From a checkpoint of a small transformer trained on Wikipedia: 11 layers.
MLP neurons of a small language model. Each row is named by its layer, matrix (down: output weights) and neuron, and shows model dimensions 256-511. Each number is 500 + 50 x the weight over its row's rms, rounded and kept within 0 to 999. Numbers have three digits each. A neuron's up and down rows have the sign that makes its largest values positive.
After each neuron's rows, "fires before" lists the tokens most often just after its 100 highest values on Wikipedia text that the model never trained on.

L2.down348:378546463550611518497461477468447424590580479488491589575498451557416485554516526551450449518476573500585521499535562536398441488552540465456495409521466499474500417448534523558447540520593531636505551482478457506438429462498560440501620518525596529525504501482484564589409461520433473569427528537512544423505533419525481508521528469589498533488532467521507480571518478549502450494536488490515512492429515461578491473510478437499498597506471496512534499466558510481520436526393400479513535509513473383408570489493557506489472451450444510576412548478423460483464465543525508444513486503475440561549554479395577474506564590405557577608461485508454467460611443549504540528492627495491495580471543531470556470501453442491491414439504509517527468505486488536451474487453498
fires before: " |", "|", ":", " "

L2.down858:559597475478521531410398415399513404605522442563528518521486469531417512603565423563460547540484550489461502426476472495473551499469570554458469461507441617492501498602454550557434466473438474493473447501461515485560627492480505522468495494383477473513548418466595480508456415478517527391500422553487424532607582528425485434515477466513530523443611496416391449485560443485499426472484497410539475475500432587588558414541575465486556477575473555475488466473647550570456515605515485549494524518524458491487488438530527479535492520483476554511399606442472504411401486470583695433547436510514501451509457532498528546477451535518474379456568444495531518569501498496499492482454475501509537560461511450606497563478618476490560425561573498469563516497496524519461554501495437
fires before: " |", ":", "–", "-"

L8.down534:501422491502503495610441469479461498568511531427488537459515522438565510553531516460423476532541496516524610541516549503496515483511540533654426470472471560513578536370547509547441428527462542460524476509479473588524505459506502453465467484472455487657522505453526580434559470496507511541399471533428512408573515532517443445457524500502465518414519522551593465474465335521426511425557424503458513507494455511496498451515557494522476488508497434543501422486413453558609506597456523537525453519414554498509532462452521571512515512551437525570444526452562492527510603426449484442505510455464533442485460538472494525535431522532539485535503549417513455486484484480484474587481561522398511450417533562554471348489420453447425500502452449431544555536542558515586409551507484
fires before: " footballer", " a", " an", " professional", " American"

L8.down1241:580535459531497533511510485522448494545475426591525511546418507527379505547462479508536501543480584459543520492588549451513436411444486562505504490498504503439533544490444550529512419570524443467496542502440520537467583454446478594546497486489450562490462500469546481499555499554451506523613465524553452485546572516384460481475451538475484507562484516644505494462525455497532489466480488533447505534445527456480531464504488501503462555439407505431459508484533541639462548508477431527451516565504442491550519450480545520461569426546438561458530457424552423508527482536494516426569505485499511528543461498525565473463592481512558463503568519421581435471448603534528517372546430466487470439600488505479495419504557548448423514577533530522575511527546558569526545566467441
fires before: "-", " ", "4", "|", " |"

L2.down206:477545483484471445515529481500455423456569535450441494508618480514341398533453550488498494399524530537546495427559537507441505480542476599495496410530453494520526475508487484513592523479543594489409503489614466553394420500577504470455556447502453485470629284605444448549436549452392568540494520512477525555446508426484537580481422452487433533452488427542496544528486517494520532532530487514469462435547400507594560498550518451477496518433562509429567582499540567425485410425449453538433525523496510411493453494491506554397477512422457421580527508498475502603478597508544493437484419462557520495573594373479516599520522525439458493634400560508452464450513502520503518525508526506496519551429576456499489449483489426549519428478433564518439428421448482550419505456389373
fires before: ":", " |", " career"

L8.down586:451502457457441583493513491519517513446479432547507498446616508478512557549451444522541523547444495601482601461478560621451497563529495485544532522512469567555503497555522475483489417607519483458515463444488448544499451486471522466463571474490494501507590497425517516557526503484467652530556506518527537448495445456400473485641480527465503578455547454474540434466410488509475570408468496515484473454483508550506481468426562421490424658519554415474496454612552557517608533535518505460580567472504552495526511503450564459493474486520479485517492425463533547484556542550399603465431460579509418547497575549529594544450467538483518570565453478475551442466478501495499546556403487506527477510482474569486487506486526450498372565499425509427532633495499458486568458513490532
fires before: " a", " an", ")\n", " born", ","

L2.down159:525608443521544401473462468525449427534512461476521518489536530571500522535515565468441514500480525494527513411520499540515561481427505545514535455500525538407563493368591498565555580396547580543564569537527505536438467486479523466463546607428568442609511450541472499528481471487470587592467513443459626552495508491539472521468522499609508515477472407601487595532512424430433464451516446500521539474493456512583557598562548523513471499466533534489502494553550595442489477498466524480603499566515518474487487442542513512536479529452525418532492461474472513520520390477527518586503502412564477488610461405461527488504539478526480560532492586532509526559580463477499562555512512482480460540540407457416596588526503563441467492416474478515537573563489457604516538482320456
fires before: " ", " in", " on", ".", ":"

L3.down525:492464465497565489437595506572600505437508457472553485392517470499508491503537473510593506542490532435541404509520521516545626474468512564555515494490503466466602480527371449551508463533595512463505573487578450508461520445451575529392519579406496598475405470580518542522580480512472453558504558457534532496514558470568514486603509456502497461487466524591504548505407490506445506472553557562560449477526541538554496515568454582538401533405596531498489491571501496434462479508467356364497538532516450511507391470529625459491494484455408471415503519469532552455390418530573480511532565396597508539550400499465554566434509394571574506504513507551558497484511504405544452446494470514513469506483396578523510534539468488526521423542468501454473497524525384476569412586527492
fires before: " "

L7.down477:520536521512438493453436460480488534459486566490538448527438555513470523470487553529553543500495432361570536402593552413616562523486466542502600476512495490511491495513495520436478535579471476561492459501444637495585520456510536444503571523504429494530481497424440506520412427450549438543524609524464516522434477521496394534535549587533462414459553464477543542467411497528417511467524463463509581508506543470494488429552487491507423520567431529458441403564531421561571499545574502535500518479441529478482580557453547487578599539533579456477444515543502520616614471535458530418484495575501488469582475452510533540464498454507527419579510482404463475482543601495467522524473575548431499509565469472433505369541423554534498502526482575416534509482529487584471482478427497
fires before: " a", " the", " an", " also"

L2.down1118:586390479522492423473529423592509468436485468513558499472464512507460508595454516418472497530452504509449460505525544614446515572500531598432489590542550471420535449513537491532478418442462537464578466475537465488435572514461543467463517441442413506436378630523543502482531527520510484444444521535610542536511500568556587490503503544459468549552491529586529476464446530479488532467462537531448475522545639589570463504440456564520459536387529557458428524469550534446499403547498560401462563413630460550573439413493479583513495590499386493416555531568493452478510500515487471506398493480456508544541538495518509465547550471514567461418551575560595452547597507442532567462554554452456612500572454581573427496521483489557549507515490498543494478487453474538517482497611501
fires before: " "